From a checkpoint of a small transformer trained on Wikipedia: MLP 2304 tanh GELU, untied embeddings.
MLP neurons of a small language model. Each row is named by its layer, matrix (up: input weights; down: output weights) and neuron, and shows model dimensions 0-127. Each number is 128 + 32 x the weight over its row's rms, rounded and kept within 0 to 255. Numbers have three digits each.
After each neuron's rows, "raises" lists the tokens whose logits its output raises most directly, leaving later layers aside.

L4.up1115:131047150110116065165096133151185091107064131145103105138121093137128111092153090159130174181171158091161156204103188139146170127106135134119187095127164184171135094114091122142161140097174070132112131084086139136140118124098067129107147154084118138138116151142162098118134126105153180216106130105128153166132147154127144141129149103093147175097124126109109108144078090107115087189107
L4.down1115:117189093130134150131071107148125118159129113135165152081134131122158169132116181142109112152136101124108155115145177108155103122144167147166078133178151114101117147105112069169069085161111083099122148133104121123144136103157158129111090106179124108141132142135105193182159150121099137090115144109125108104195135141152144086118124132192099104116122149189127157115137116120147199101159
raises: " 2", " 1", " 3", " 5", " 4"

L8.up504:120109138129160118158143076135129080096088156096114136088121150145115182132101127165123141171157147125151164092153139087130142092126118038119118088150122121167108157108113143134109061120139130145108104132113141110083083105153090089154103134098119159130146103087146154116087085126157106081099087096172149164109125167138167139148105071119154144161139055134120113184165148195113098138150
L8.down504:156144160135124148142117137162161176111180122104149132099172113086103157130083103142123153100098122116148120120078153151107100103141048098101140088124109145126157127176143098190166200155154158112140107103140146142145123116123118111149113130194112133124094108184137127161105127163145179115131146101143163120079074066156135185132143164175167115116120167135139126100131150091075152084144
raises: "l", "line", "ly", "lt", "ita"

L4.up1111:195095145120116103121158156079161123138126162114139136124113079115112104134139168154155142163090142152061185110172142114113171187124122158131034133104159141103084105097114059097099119095173098182142165197196140123159074089081077015168064103080101140111087075101117174106126182114208053084145144147086111095090141175106139130098157107091130109194156143103114134146095102174138134077093
L4.down1111:096167102152133118111076076130125057140141044129090120111130160145102163148172123113120141168158105141217089070137133143137112112131164126108137171107158127152104087139050156136156154159093162136121100086128123159148142161112178172125159134096148125109129096163116108176145079127105157130104116130175083070115086103162091106137085112140089155049066095112171136083160164133120098123135
raises: "a", "us", "e", ",", "."

L8.up1152:153056170111110138172145075122171092105102165114141140133116115125128193109091066084163143096126129111143115164176148170116123132096140129116141128088130159129172160097140082118120121126149156129091189138174105079138080150130075075135143068148202169141070083128117103188131112112079108117120131130142115127125138121086146182197141128064169159169115098080115177138150103157096147150110
L8.down1152:156112161135095108129147120145129116182146093152094140137104102131125138140106116098126142112107124139105108109132058139106134138084150146194190105037102128119185126122141121179091135159127126100137131141103178117131180096155111121126092120141114101142150154112198182147141143127161154129088098114117147133137121104123092116139124165133147191107123056155111135087122121120119099104105
raises: "ever", "enh", "da", "day", "night"

L8.up334:143065154132120157101138220080136175084121165145158101148112106123128112141120179103126069116139130120162161118171093078128097128139130100145148119142148084186147096119136054170119109156111149104119103117125170132129045148172140093153172118135120106093120104094107101126092178114145134122150109123102131124101190112105116107147103075126158165124168133105171074143079076134160093096142
L8.down334:114134113132142064105071156141090104122101115092138191115130134172093135095132156182158090166162119183191130125072095182141130123089168169182170071189147096150210093172126141113190153103133143172139148102132108079112116115174134167147124145084115121088121171139125116142149138096133140138117101078118161090075112162129109083108128100094073159155149140106138065091137143145123124094160
raises: "ll", "l", "r", "ring", "wh"

L4.up2285:138082136178143151093143037153106068108162156081119159157129134181151142093154131119044118128100140144130153129145098101084150153211130151126106114169171185196088184126073135114093090107167139118131124094091117165109062143129107096115140134133119101101082086183095133092094097099140121155113122111094156154182162145164071135105102153182167116156115163151153123172091094116107118159134
L4.down2285:175209089125078120131123125174133092115132137147182129137185114123129114156147118150159122076084114118075072146160109114121106157046175114113128128172083110161145132140186107168079151113102130116085107137151166116075145132165136082086124212138153116079118142141142129189140177100170123133136110078106119147086101104112152100102084190115143136116074104080123127120110071131130203148080
raises: "\n", "\n\n", "res", " -", ";"

L4.up222:083121126086129096125102082094144116074127116152045083071140079107153092114112139137192139126189184074180190115141076186156052103156100115153137115128151071178075088128139106129210130142170155101142139086121115131122110183140138123121150119102137141105133160156116125142147133144027086131138130128099139132134127118096131145138153030062178127130121080156112116144052212138111123151057
L4.down222:136150109114119175146232116147112138121134139135206172177114141131128149141147121098115210158098078167112122074162199101107150138098204150125073105186044165104152132105138092155099185110112159144102114122148158111149137117119112137132100109114166159116135163115145161073089138100131112151104075101112124139115071139178116128130095122179067146084120162113134125140137108131106134137135
raises: "rd", "r", "l", "m", "5"

L4.up239:168148112128166172167097128088132142138145161135117210108148165167120122184123105138140151083098142087127121115179153164157097188110174111094098086097128148128123087117111126121126145147184150089102105130077160175126056138121109112134073169168066124111122126141153091146127150101090163114146084162073140070135097099147104156155136069110116174185089129158169106155040098207130055148135
L4.down239:086120177114116121146169187142188140145084142103130149133123131117137134083144130105149139207082095135125114130061197151172151065082111129165142168131084090098080085152150147107110140112107086120173115139174088104116176146168140140092162149105173154112133103177115130143181169160173114107147139136092140149134147122169149150158130157100080083126091138142121137136095135064071181123162
raises: ",", " and", "\n", "\n\n", "."

L8.up2133:147089144143127121104092116149143111108086137147174192146110156114101098122160134128115150115163157150109113114102116109092103201145146135105133116049100113128123122089155121119156129147128097138159115105073133152095114145194105083121136104120096141098154092133134145124134160063090142093163122067181085126098166090071057132115118122086196077222154171103135141134075098146149186136085
L8.down2133:162196128121117126073116113082167131119074117142184159097114149097145179113152137125126192158122171099156062137123112090063070101131126117143129183167127095066171171170157144124112162141084103098100140093070159087153110133147126103087091137138175176072094098135175081157127117073124144125086113110140147186186155205120104135127096140144114104084047149179053117133169151098148189140113
raises: "ually", "ng", "ions", "ual", "sel"

L4.up1487:150125139104088158133095073149067083097128136188134181133105112140111131069075052167103157143138141184191100100219129089127109133129116117131140122149143154119120199058140152124142127167173116150147108144094097154119131103128158158143129119143108123091092143054128146118125083155094153177154163157150073065152173168073149142135112142133124088098122136098112184130102114139102120102117
L4.down1487:172117061163131114117111120060100164159067114122111126081126129122136103137151157158133117117180125146140154141104136170131180174100116165165151162111126082095131078134088171111090159124145141120098122128187120146125146180162118173169084139100127147131149173168173138111181101122117169088118131073117173192104084100108103041130141158141126154178153159133191089086150114128161152153159
raises: "-", ",", ".", "si", " and"

L8.up74:165114160174086121114129185088138177133161090157111229098162062121084157110149085127178115149122165135134180105140095130081128154154097106138110118140175118188125132133110078120137141106183113071144117165172156095137124137102078086073103094113090198126115117144124149054095039137126098118113100195074092130074141090174179137178136086136144203075150178093120063169178100147147088110118
L8.down74:152171157156090065101125071142123098135106069148161165145148149132106097150098138138155068162161153074122134163119114078152051139126126123163111151102093145149153174113142177098120127125169116096157149104162140127152163135138130144149168169147116113139136152070096134153162092118163108147076141141137142080089101106097107123104129117116095104083087089130108128169091146138120115134133
raises: "ues", "rial", "hi", "ries", "ives"

L4.up2104:075090142113148153130060086112159123113096157155093164153106110096111150103077117104110107128097073080167079099159145156192130140158117115185118154124175092136126087147162198116090146167102195139129166160063090138159120124107136104168121115153125139149120120184082142097130158128101161115137045121088129106154148115138088099134116042133165096133175096028103120115161104197105068135185
L4.down2104:125137083160103115167187175083194129189098111094104147153088146122156123192173113068142135130156125139155153125164118150144118079126139139130131105107117091110106165084101081102153182122117150111141145142148177151072115150141159120118118092092120134126131057103132152099111120116154117185077151087162134096139128128123129144109084181165131177097104143175104110077118114136134172146113
raises: "use", "us", "ul", "ung", "it"

L4.up2015:146106196094134123062138032149068148143160174149153128138093114140169118065199107117163137161135177148154098140109088135071148156153202118166168128122147153126111139140135141052181111154184091149084115134098087116109154116076162124124152136171128167085085130084071111117101173142127088151141090075185140069070176131135103169071155150131202192150090124140166147161136132147111106094130
L4.down2015:079160125119141160082180123157157146127109139116138107093165136107118149173114160160097111096142148112121110098157140141156101104123142156140111093185104083084172103136124124136089117127116128120131133180208148140105139132093065132184096101112126157152116090144095119150130153158167131096104110121131106154163038133111127134133116131096067124076157114131122118049133121123130170166155
raises: "-", ",", ".", "–", "'"

L8.up1561:111114159101117183144090165075117082132129142205150139121108102135133093162162145102140108145118133114098105147137041159128077151194080131128123091158221150085101090124147142122148098121165101104134159115087177099193127136169159108098121122088103205118117064150140099070068103112066125123155156165195120104110148121146121141120136130130126124159095095127160077146149143152102172104062
L8.down1561:141151127133120126119117115134177074077148109043099137141113153184131133082183159116123131170163129070129153172104169075114180109101120117068153166130047086164122115145157166127103122108094112073100050153145111181097134102119079124098149140114106057157091182078129133176194107171172109111142148082119171190119149188116151137067111167085107166115158152128156186132119110147141055131132
raises: " roles", " stories", " titles", " cases", " languages"

L4.up1448:165110122063149134113124082093150121115164130175110153078153040153147114137052100148084156174099181111114124122073163111192154165064109077064084137110146163146116152065118093152143149114130129128146117089113127140094051156127130128162102123202165106136153113147128103112096130127092087165108164135194130170077139154077172175052183138137120163139139175183123092093158109147092138145166
L4.down1448:119106114164114154107120112113139062129159138123169091160108107140097118173149136098102149143111090146133145147207092159145101134137164134155116195154061090088136117150138194178132105098145154127211139143103117194188165152180150148112165136119111109119159151165136118167121233137111113120136101053154173136133081081131143109155105133175078084054101126154085189115118167096125099119151
raises: "-", ",", "s", " and", "."

L4.up2008:122110115069151083124077133106119117139106126119118183083101107165099094110120188149131134131113106117123117144096097146123159124152140131082129135140186094100090121144173089120125077099129136122044138119136125114108114072186145129142097062083130152151188143124193138154175115139108106171141146087168092167101150162154149129124144110142159076127190151157105196170128082141140186170127
L4.down2008:052125148122081117153184118111209183167183115136104070158145174124182115132092088132109133112131099065157042172147092179155095096136116113124114178143056130129163102093162178182169174164116122129193166122080097195145135094114155116153129120121171151127095114133158161141092138121121115117081069153108164091135053137102196124145136136163116093154121106077160148147167102054081083094146
raises: ".", "-", ",", " the", " -"

L8.up2283:081141160120042143098149086107136128150156143113071083111109124094136067118101136158198132163197180097134151179147097129117086110151092162123095151168169122173141057138141123117179139126098126089124110082135198145064108111202121120165126173129132101163149098077165135101138152086054161139124061152107079115192165127113101089203110110126147151154164074106085071119064159158120098205122
L8.down2283:176143155069193117186148172182191165196137190146133208095151177131080096162149155126076094138084057153102130077142192169127084206095195166100172080155113110134163114135097121142131082103089088197099084148096118155130091154082142131091145152153126128121104178112122114115149117125131139135119106104117126112064073108113118133157161139173168131117131141120129107153137135150083147103085
raises: "rat", "ris", "ri", "rd", "ne"

L4.up1938:085150141084111097151062160152114097115125125169138152087140065117122127090130122111118111143147128113158176189102123101111149099116158105033139140091126101122055117162153156102128209103123101129095126166115162157119106090092173151172123060101142181119172123132142108056098132115158138137103102140086124166179137135086084194164148185055183162130158162156212145107127081133164137198150
L4.down1938:122095144120132098147171134188148211132137132160096099135147185117123178139131091101083122112132134156142097053093112131136099114101120081164113128178088109111156152181133138148105098144097105118158114132124095139157120118183176117082112147151171143119106158138129135181093148138163143071153095077151154117136181114146181091059125146144104113088044143123071151084144141078107133106151
raises: ".", ",", "e", " and", "3"

L8.up1340:078089075130145088157143137116141080176136158107107138062078148124119124128137159134132095137155124140098155155188135158111122159155086134094152165108079108167091135108210089123189110137179101087154131161152166133152117146147151145137062150122140171113153138076121128171125165112148101095137078113170122151154107179094123118101121084152057087126140095129147141156129080124121154199089
L8.down1340:145150131120118131157121168110131052189195072069140116129120115096154116133146100183030170097189164126149078166141034163154151060153083104120162132171149132149143118079110147105128076091088157094155146123131142133133183140099086104101161159161096135123038148160180158169136147124097158117075147119093152032129133173099135135105143076111098111162115066110148126103113114116132080153124
raises: " the", " its", " what", " their", " a"

L4.up593:158132098150139095163120146130079102092102104189089120100091122146070082097083105074130119181120074100112139143173215103186129162094100108119083080122114124216162118148092111187147097148172121122139157126136099147149164125161122144098121146170147079111185086175122153110206136128154086119075074162133102158107100174124184120127134106110102143107107105109192115125110107138111098150135
L4.down593:161174100125137078077164101116118185147135129142164097081092153146119137082114088110092199154129159101153113127162102149099098125136122083125167102124116149179142085115070135197045082078123140070088171147087131109101154075104141170097110106119115166180120123218153120106127176120184193082069121149169196146108152184129111158136119078160147143138133139112111067107136136149165131083127
raises: "ept", "end", "eed", "eal", "ensive"